From a checkpoint of a small transformer trained on Wikipedia: vocabulary 14155, LayerNorm before each block.
MLP neurons of a small language model. Each row is named by its layer, matrix (up: input weights) and neuron, and shows model dimensions 96-191. Each number is 50 + 10 x the weight over its row's rms, rounded and kept within 0 to 99.
A block is one neuron, or neurons of one layer that tend to fire together. After each block is what it responds to, as a language model described it from the Wikipedia text at the highest values.

L3.up866:45 52 62 53 47 55 66 54 57 46 57 56 42 40 62 52 61 39 55 23 52 34 56 41 46 60 49 51 52 70 64 52 40 54 51 44 46 54 53 49 62 70 51 45 48 44 50 58 54 55 46 59 27 49 56 41 47 43 35 49 44 65 56 33 54 67 22 53 53 63 61 45 63 59 50 57 39 48 60 40 52 80 51 49 51 48 62 31 52 67 59 50 58 31 44 61
Description: Commas and connectors that open a new subordinate or temporal clause mid-narrative, such as Meanwhile, or Again, and when or on after a sentence break.

L5.up74:40 47 68 47 53 67 44 57 61 51 40 22 63 47 51 60 44 42 37 30 49 42 36 51 63 32 38 64 28 69 50 40 62 45 55 58 62 49 58 41 40 44 48 49 51 29 58 53 46 49 39 63 64 47 45 50 55 53 46 51 61 31 48 37 62 45 45 48 47 60 57 43 44 66 47 35 48 52 62 68 46 62 50 29 45 63 37 56 51 47 68 34 27 51 50 49
L5.up99:48 48 62 49 53 47 57 51 44 54 52 55 61 50 49 42 39 43 41 46 47 42 47 51 51 34 50 56 64 51 45 32 54 43 57 34 63 46 66 63 41 37 55 61 76 34 51 38 45 48 43 56 52 44 58 48 53 42 54 58 55 62 53 48 65 33 30 48 50 51 63 38 70 47 50 58 61 54 50 62 59 74 46 38 65 50 53 55 56 53 39 53 54 42 52 44
L5.up115:50 39 54 62 42 60 66 54 42 35 55 41 46 39 59 61 52 34 45 35 41 23 54 37 48 64 40 44 34 64 59 48 71 55 43 43 55 53 49 46 39 51 60 37 49 31 51 49 46 61 30 62 37 49 53 48 75 34 53 62 57 63 58 52 68 35 35 41 61 58 48 41 78 44 60 57 52 64 53 66 55 61 44 51 42 37 56 46 56 42 50 59 42 33 54 36
L5.up121:43 60 54 43 54 71 42 45 54 44 52 25 44 50 44 50 43 43 42 39 27 56 40 38 64 48 49 52 42 48 48 53 48 56 63 45 61 44 46 59 48 49 74 43 48 29 45 44 52 48 64 62 43 40 44 58 61 37 54 60 51 53 52 41 63 44 55 59 49 48 56 48 49 49 42 48 56 68 50 73 48 54 57 53 54 47 51 56 46 41 49 33 56 40 44 49
L5.up159:50 59 62 55 66 63 62 63 38 53 62 39 29 49 42 48 50 54 65 35 35 36 48 49 44 54 45 63 44 49 50 54 64 51 61 34 46 30 47 47 37 63 45 50 72 55 48 57 41 62 53 50 37 42 45 59 47 56 38 60 71 61 43 44 54 53 38 51 45 58 42 50 35 49 43 57 66 50 37 67 55 64 59 73 56 52 43 52 56 55 54 47 45 44 34 66
L5.up220:49 64 52 49 60 42 55 49 36 33 51 62 40 40 41 63 42 32 52 27 52 43 55 33 61 58 37 43 50 54 50 64 64 51 61 57 62 50 43 50 48 41 62 50 48 68 45 43 51 51 57 61 23 54 46 50 56 46 51 61 62 62 47 58 59 47 39 48 48 52 60 24 59 48 51 59 60 61 59 57 47 59 40 58 40 38 60 42 55 59 57 65 51 45 37 58
L5.up268:41 31 72 46 33 53 59 56 37 39 47 24 43 43 46 62 48 30 62 44 39 55 69 45 48 54 44 52 62 62 71 67 70 46 64 45 46 43 62 58 41 24 46 59 50 57 56 36 44 46 54 32 61 51 53 53 60 53 45 53 49 49 47 58 47 38 35 37 37 55 56 58 59 37 39 44 42 50 61 62 68 55 31 54 59 53 44 28 57 45 38 51 64 39 43 57
L5.up314:27 43 73 50 69 72 41 52 46 46 69 54 55 49 54 61 45 41 34 40 49 41 65 32 51 40 50 62 45 52 48 44 66 45 64 57 67 45 29 33 41 57 56 62 49 46 46 41 49 33 48 61 45 55 48 65 52 60 38 58 64 47 45 52 63 49 28 47 57 41 57 47 60 43 44 51 61 42 56 59 54 68 59 63 38 59 48 45 50 47 40 47 41 46 44 56
L5.up400:18 50 53 57 54 66 45 50 47 49 62 55 53 56 51 49 35 35 55 40 44 25 45 29 52 55 37 49 53 61 44 65 56 43 48 55 54 46 56 46 33 47 42 50 55 41 55 55 40 45 46 42 31 39 56 52 50 47 47 60 59 37 49 55 48 31 26 45 39 38 63 43 61 53 41 42 63 44 57 62 49 73 66 55 37 42 51 58 50 39 51 51 57 39 37 53
L5.up785:45 46 39 45 45 55 49 62 56 48 74 57 37 52 36 47 32 69 41 39 68 47 61 48 42 48 48 50 39 43 42 50 56 48 61 54 65 53 64 51 53 74 44 28 27 58 60 37 60 47 31 52 54 46 42 44 60 46 66 67 65 58 51 45 51 38 50 57 52 48 56 33 58 34 58 64 44 56 39 56 54 60 55 40 60 47 63 49 48 52 45 65 34 53 46 59
L5.up884:53 44 59 33 52 54 47 59 59 40 54 47 53 40 52 64 51 41 42 51 47 38 58 28 56 41 34 55 44 67 59 56 68 45 51 56 52 74 48 57 39 45 35 39 44 49 45 42 52 51 38 69 52 50 54 62 50 50 51 65 45 32 49 58 60 32 50 38 58 45 61 60 60 55 43 36 60 57 53 56 44 48 64 31 40 50 61 47 62 64 55 57 39 55 14 66
L5.up937:36 57 36 43 70 47 70 51 37 29 49 37 52 34 45 52 37 43 41 51 40 34 53 27 71 40 36 52 60 47 65 56 62 36 45 41 69 61 58 63 51 52 67 46 64 41 48 44 36 55 60 71 42 39 54 53 51 40 60 67 68 51 49 49 49 33 32 32 59 57 62 33 71 47 48 39 50 47 43 60 62 55 46 61 40 44 62 48 47 51 50 53 53 33 37 51
L5.up938:40 62 54 44 60 56 58 46 24 54 34 44 34 39 53 48 38 40 33 56 39 41 53 58 53 43 55 46 39 58 53 57 46 40 60 53 56 50 69 63 38 28 57 58 44 32 39 39 24 32 43 43 48 50 67 51 66 46 46 65 56 50 61 46 57 47 48 50 29 48 54 53 27 67 48 46 40 48 35 50 58 66 46 51 68 54 51 43 37 41 55 43 49 63 37 62
L5.up1058:36 60 82 50 53 51 42 45 37 36 49 40 62 35 50 55 50 55 47 46 34 37 64 40 54 38 39 49 25 69 46 58 71 46 57 58 64 44 57 53 38 50 51 34 55 34 38 54 43 62 46 61 30 44 62 54 59 45 45 54 64 48 47 57 46 29 49 48 55 61 65 52 63 52 64 54 67 49 53 69 46 57 54 64 41 41 53 50 62 51 51 56 50 34 35 56
L5.up1219:38 47 49 37 62 49 46 41 52 42 56 52 45 38 53 49 49 38 45 65 39 36 48 55 60 30 53 63 58 70 46 51 69 51 68 39 49 59 54 45 59 44 58 37 55 43 64 43 48 41 57 50 39 40 44 57 40 49 46 48 49 30 56 60 49 52 39 43 42 45 44 61 52 52 53 50 40 47 63 48 58 44 47 33 68 56 53 51 48 59 50 47 46 34 47 56
L5.up1257:31 49 62 47 49 66 65 42 50 68 50 48 48 37 52 42 46 40 42 45 39 53 49 57 50 45 36 46 46 45 42 50 36 57 72 34 45 51 60 62 35 53 35 49 37 40 52 41 44 39 52 56 43 50 53 42 50 44 36 55 53 40 63 55 41 43 56 47 66 74 73 59 40 60 44 44 61 25 56 48 52 20 52 50 44 40 46 52 40 43 43 47 46 58 36 42
Description: First content word opening a new sentence, clause or section heading, usually an abstract noun after "the", as in the connection, The success, == Career.

L3.up426:38 40 69 48 56 47 55 26 42 53 52 47 69 41 58 32 41 52 57 35 47 43 47 35 49 55 45 36 61 46 44 47 45 53 64 42 55 66 60 31 47 67 64 55 47 51 45 49 55 42 62 57 41 54 61 67 52 59 61 64 68 58 61 58 39 48 48 54 53 63 34 37 44 35 34 49 60 54 33 45 53 57 53 61 57 47 52 50 58 54 57 38 42 54 50 67
Description: The second word piece right after a lone capital first letter in names and words (T-ahrir, F-uneral, Wiley-B-lackwell), plus " to" in number ranges like "1920 to 1932".

L4.up394:62 54 45 40 67 47 29 51 51 29 31 52 61 35 53 42 55 43 56 45 47 38 46 55 45 29 38 34 57 55 80 39 46 59 63 42 50 41 54 48 43 32 61 47 55 31 51 38 73 63 43 66 51 45 38 76 43 47 51 67 62 53 63 37 52 47 41 38 50 63 54 45 39 48 55 42 65 44 28 35 44 49 52 50 50 41 43 44 54 51 55 49 41 49 63 57
L4.up810:71 42 47 53 52 49 62 50 61 47 54 54 54 48 50 55 79 42 55 44 36 34 57 52 56 43 45 40 63 70 65 53 56 41 37 49 47 56 47 53 60 46 40 44 58 48 33 52 53 50 53 67 46 48 53 44 65 45 69 45 45 38 62 52 51 58 62 49 52 57 67 64 30 61 36 58 45 49 46 43 58 57 43 53 21 30 40 59 52 43 64 52 46 60 45 49
L4.up992:58 48 42 45 52 64 41 38 53 60 40 61 37 65 58 48 55 56 61 62 35 36 57 37 56 56 47 50 53 47 38 48 47 46 45 41 54 49 52 52 62 44 68 44 32 48 49 66 55 36 58 57 53 46 62 43 43 60 45 48 50 38 42 37 29 44 42 47 45 65 52 45 49 48 34 46 43 46 69 28 68 52 36 36 53 50 63 43 53 52 50 48 50 58 51 71
L4.up1286:55 68 55 35 65 43 51 46 64 54 52 49 59 48 47 46 56 48 47 35 23 46 56 43 62 63 42 74 63 58 75 49 47 55 55 42 40 53 50 52 53 22 60 59 42 47 77 68 31 52 41 72 60 41 51 51 45 48 58 51 42 38 59 33 36 66 57 45 45 48 50 64 74 37 48 49 47 51 54 41 45 45 47 40 55 40 62 48 73 62 48 63 42 53 51 53
Description: The first token of the complement after was, is, became or been, mostly the or a (was the daughter, is the third album), plus participles like chained, used.

L5.up104:42 52 36 42 60 29 38 39 61 66 52 54 60 47 55 61 35 43 50 48 30 55 50 31 50 63 50 38 64 55 66 56 45 54 46 30 31 53 65 66 53 46 51 52 40 70 59 45 40 50 60 48 46 56 47 65 57 65 61 63 50 47 50 47 42 50 63 45 29 79 41 60 61 57 55 52 66 55 45 43 42 52 52 32 44 42 54 51 63 53 46 56 41 43 43 54
L5.up124:49 43 42 53 45 37 37 56 37 45 50 50 42 43 53 37 38 49 68 59 45 47 56 42 47 52 64 40 76 48 53 53 40 50 44 44 45 32 42 42 44 55 50 39 30 61 65 39 61 31 37 49 42 54 54 42 45 50 71 67 51 48 69 54 41 57 41 50 40 51 57 54 34 38 38 51 61 53 44 38 38 58 45 28 42 28 67 34 31 46 52 66 50 55 55 64
L5.up239:51 41 48 56 59 52 47 54 55 64 60 53 54 46 49 60 47 43 41 63 39 48 26 59 49 63 57 36 76 66 57 36 58 41 52 41 44 43 47 51 53 53 55 38 44 51 65 30 57 45 52 67 35 28 58 52 45 51 67 68 40 43 78 54 37 51 57 50 52 68 43 47 68 59 44 60 62 56 59 45 50 47 55 40 13 44 45 14 44 51 38 53 57 30 58 42
L5.up312:55 48 55 49 56 53 29 45 45 52 58 51 44 38 65 45 52 34 62 73 43 42 46 50 61 55 55 55 59 61 53 53 66 61 57 24 53 61 57 42 51 33 54 40 50 44 59 57 70 48 34 55 39 51 39 61 36 69 52 42 47 56 51 46 52 53 50 55 53 59 40 48 50 45 30 48 46 62 26 46 49 77 45 36 47 42 55 48 26 64 46 65 35 50 68 56
L5.up333:42 47 36 43 35 66 56 52 63 46 60 38 42 50 54 59 56 40 67 46 42 55 54 46 48 49 67 32 55 62 32 36 48 49 66 54 37 63 64 47 26 42 60 47 48 54 47 44 62 47 52 70 40 47 40 53 44 49 62 52 43 66 60 45 55 54 56 61 58 56 55 36 52 66 45 50 58 46 51 52 57 49 48 47 46 55 49 53 42 57 62 69 55 44 47 50
L5.up503:43 57 44 58 42 52 37 65 31 50 59 58 47 66 50 41 44 50 54 54 51 59 52 49 58 59 65 57 56 32 44 35 50 64 58 42 33 44 64 42 42 48 47 49 62 61 62 61 49 54 40 38 52 49 31 43 44 44 37 38 58 44 56 48 38 46 64 56 68 38 33 41 60 47 38 42 37 63 50 50 48 39 41 40 49 57 51 57 47 35 48 69 28 50 44 66
L5.up506:49 58 38 42 48 36 40 55 41 33 58 42 53 46 60 66 35 36 46 56 62 49 45 39 71 66 52 29 61 65 49 45 40 66 68 60 59 42 50 50 46 47 47 40 58 45 43 50 44 36 53 52 37 53 45 52 52 58 64 63 68 62 49 52 45 44 42 45 42 64 59 53 45 49 45 43 44 58 55 55 38 56 52 67 66 32 34 42 50 62 44 62 53 40 55 39
L5.up597:43 43 33 55 68 23 50 51 35 45 49 62 44 42 62 70 49 29 49 45 39 55 46 51 65 65 37 44 60 67 50 66 61 55 68 42 47 53 55 54 44 53 44 54 54 47 52 48 54 34 51 50 54 59 57 73 51 54 41 53 57 74 59 37 57 50 43 51 58 65 40 61 43 50 46 43 55 38 42 35 59 45 47 56 49 56 44 67 53 43 53 60 52 55 52 50
L5.up600:50 55 56 54 42 39 50 58 31 52 47 48 50 65 49 31 40 52 52 63 54 40 60 44 52 53 52 43 62 53 56 43 53 62 38 43 55 56 43 60 46 56 35 38 45 67 62 53 53 54 33 43 39 47 63 59 41 47 48 42 48 55 61 56 40 46 50 49 39 70 36 50 38 52 43 46 51 60 42 60 40 50 56 30 54 31 57 23 33 55 43 73 44 37 57 54
L5.up660:40 55 38 31 44 41 49 63 44 36 60 60 51 46 70 44 52 51 69 56 51 42 46 31 44 55 27 43 54 40 56 42 44 66 62 41 46 55 41 66 36 59 62 62 42 45 49 42 45 45 37 66 40 54 50 45 34 32 51 47 57 51 59 46 35 65 52 50 54 53 34 44 45 57 60 49 67 57 47 56 59 45 60 57 50 44 72 59 52 55 52 53 46 52 34 63
L5.up719:49 50 53 47 54 40 42 54 41 48 60 59 57 45 70 38 43 37 62 38 44 48 58 37 44 66 61 40 57 51 42 52 47 53 57 46 44 45 62 58 32 33 65 42 37 52 35 55 70 36 44 59 27 51 60 72 40 44 57 55 48 53 64 36 43 48 60 47 45 72 34 42 60 58 43 42 61 57 50 30 46 55 39 41 34 47 62 60 32 55 42 66 48 38 43 47
L5.up863:40 50 50 43 49 32 40 42 33 56 41 53 34 58 58 41 40 50 59 59 51 62 52 42 56 48 40 33 52 58 46 54 48 48 57 67 49 72 35 40 56 31 34 48 39 46 59 51 51 35 33 38 36 56 54 53 56 59 54 50 65 60 50 38 43 56 49 51 55 47 55 44 51 30 41 43 72 53 60 36 35 52 68 52 50 27 56 29 41 39 38 56 55 31 65 61
L5.up1210:49 36 48 37 48 56 65 56 54 29 43 51 48 46 48 52 43 43 33 56 32 54 39 43 64 59 49 42 37 54 38 57 34 49 53 38 34 67 39 46 38 61 54 54 42 52 64 34 50 33 58 66 42 38 47 59 44 51 53 58 41 51 50 27 54 40 56 50 47 59 39 48 48 51 54 59 51 41 39 32 64 55 60 51 51 51 35 69 55 43 41 57 65 52 50 64
L5.up1275:61 43 32 44 51 25 45 47 42 44 55 33 53 47 41 60 61 46 56 40 50 38 43 31 47 54 44 32 65 55 44 41 41 54 44 62 60 75 42 47 49 55 53 43 30 48 50 30 61 15 30 49 48 45 57 46 50 45 58 62 58 73 59 65 34 53 54 45 50 65 44 33 40 50 54 55 50 51 53 47 48 48 55 41 40 37 48 40 45 37 42 48 54 40 56 51
L5.up1282:39 52 67 52 47 60 70 60 49 64 48 66 52 53 66 57 56 53 50 45 47 44 55 26 59 54 37 54 52 56 56 34 36 42 55 53 56 44 59 39 54 58 55 60 44 30 50 31 60 42 33 71 37 50 40 82 46 53 48 42 66 43 44 20 54 33 59 49 58 71 42 37 42 55 33 42 48 58 36 48 47 51 36 29 41 60 54 45 61 57 48 65 47 47 39 63
L5.up1373:56 54 48 61 44 47 47 54 41 43 42 51 22 38 53 46 48 40 53 46 39 33 42 54 56 45 50 50 63 38 68 43 60 49 54 35 50 54 43 59 40 59 40 40 35 51 62 37 47 51 42 35 47 48 49 38 52 60 43 57 43 48 40 39 50 47 46 50 48 36 60 56 46 38 30 56 46 36 55 57 41 56 64 54 60 49 46 39 37 50 40 67 55 53 56 52
Description: Fires on a, as, one after is/was/as introducing a role in biographies (plays as a midfielder), and on second pieces of words like F-o-il, F-ris-ian.

L4.up306:65 43 54 51 29 63 61 35 57 38 61 34 24 41 58 55 63 49 40 51 47 38 52 43 59 62 25 49 51 46 79 58 48 66 46 62 43 57 65 56 46 49 47 48 66 55 52 46 50 44 40 59 46 48 45 45 48 47 41 51 35 49 49 44 59 47 41 44 40 46 59 43 53 51 55 48 48 43 50 54 52 54 40 43 59 61 39 41 57 49 48 48 53 56 53 58
L4.up475:48 50 46 56 59 64 36 50 51 49 56 62 36 64 46 48 52 49 44 67 67 38 63 32 49 40 33 13 32 48 47 53 62 59 54 52 56 58 40 41 39 45 54 43 53 41 54 46 48 41 41 65 49 45 54 46 42 53 34 77 48 40 56 58 56 44 58 43 51 45 48 65 54 41 48 39 57 40 49 73 44 51 50 33 48 49 80 40 51 52 37 48 40 59 39 63
L4.up604:39 52 57 29 64 49 61 64 53 55 49 64 64 40 56 45 59 39 39 65 50 31 55 51 59 44 25 58 48 59 40 35 61 39 54 48 58 59 62 50 49 38 49 43 46 45 52 58 44 54 50 79 47 44 49 48 49 60 52 39 56 39 64 57 44 45 70 42 62 64 67 67 51 66 47 44 56 27 56 55 55 44 38 36 31 61 43 46 54 44 47 46 47 48 34 51
L4.up1007:43 47 50 26 44 47 59 48 56 52 41 40 55 30 38 40 50 45 47 35 48 33 46 31 60 43 39 51 37 58 59 64 41 57 56 52 61 53 54 45 44 49 41 41 58 46 63 44 64 57 48 61 49 41 42 41 54 53 28 73 39 31 45 32 45 55 43 29 56 52 61 60 48 55 57 54 63 59 51 48 32 43 44 52 40 55 62 53 57 41 36 45 53 49 47 58
Description: Closing suffix pieces that finish a word split into several tokens, such as -ation, -ity, -er, -ings, -ions (interrogation, superiority, entertainer).

L4.up28:43 46 68 67 43 38 55 61 40 37 50 44 46 41 56 63 51 37 66 42 43 32 34 40 51 52 51 50 53 65 67 44 71 43 51 65 56 63 58 71 40 33 40 49 34 62 62 60 69 47 56 44 46 48 63 45 66 41 59 58 58 53 63 53 37 43 34 56 65 43 61 39 62 32 64 58 51 36 57 58 46 56 56 52 53 35 46 32 57 47 63 74 49 25 66 52
L4.up41:42 46 37 47 52 46 51 59 40 51 49 40 52 43 63 49 48 63 48 53 39 46 63 38 63 43 54 52 69 48 48 45 61 56 64 41 74 69 52 72 37 43 48 56 59 66 67 35 57 45 57 54 40 34 59 62 55 41 37 48 54 48 59 45 33 45 47 49 45 51 37 51 62 34 41 42 66 63 50 51 49 44 46 48 45 54 43 28 65 41 48 45 43 31 47 44
L4.up125:45 63 50 47 47 54 51 61 48 54 54 45 48 44 51 46 56 35 37 53 38 45 52 54 64 33 45 40 59 44 76 37 57 63 58 63 62 53 51 57 49 52 60 55 60 36 43 35 52 54 62 55 46 39 56 56 46 47 34 56 56 58 51 46 60 45 30 45 50 48 45 43 50 42 50 53 47 64 55 54 65 50 38 58 43 47 39 52 63 54 56 45 40 34 49 69
L4.up1363:59 59 60 44 60 53 51 49 59 48 61 53 47 62 56 41 60 41 35 41 30 52 51 32 56 33 50 64 42 54 46 36 50 50 74 53 44 54 42 43 48 44 56 51 37 56 55 29 53 34 55 67 59 33 61 53 43 41 53 69 40 41 63 60 53 64 51 49 48 45 21 56 42 36 41 40 51 34 58 54 51 49 54 62 19 48 47 36 52 47 50 62 54 65 31 56
Description: Words right after a copula or as, e.g. is/was/became/regarded as, that open the predicate: a, not, also, the, only.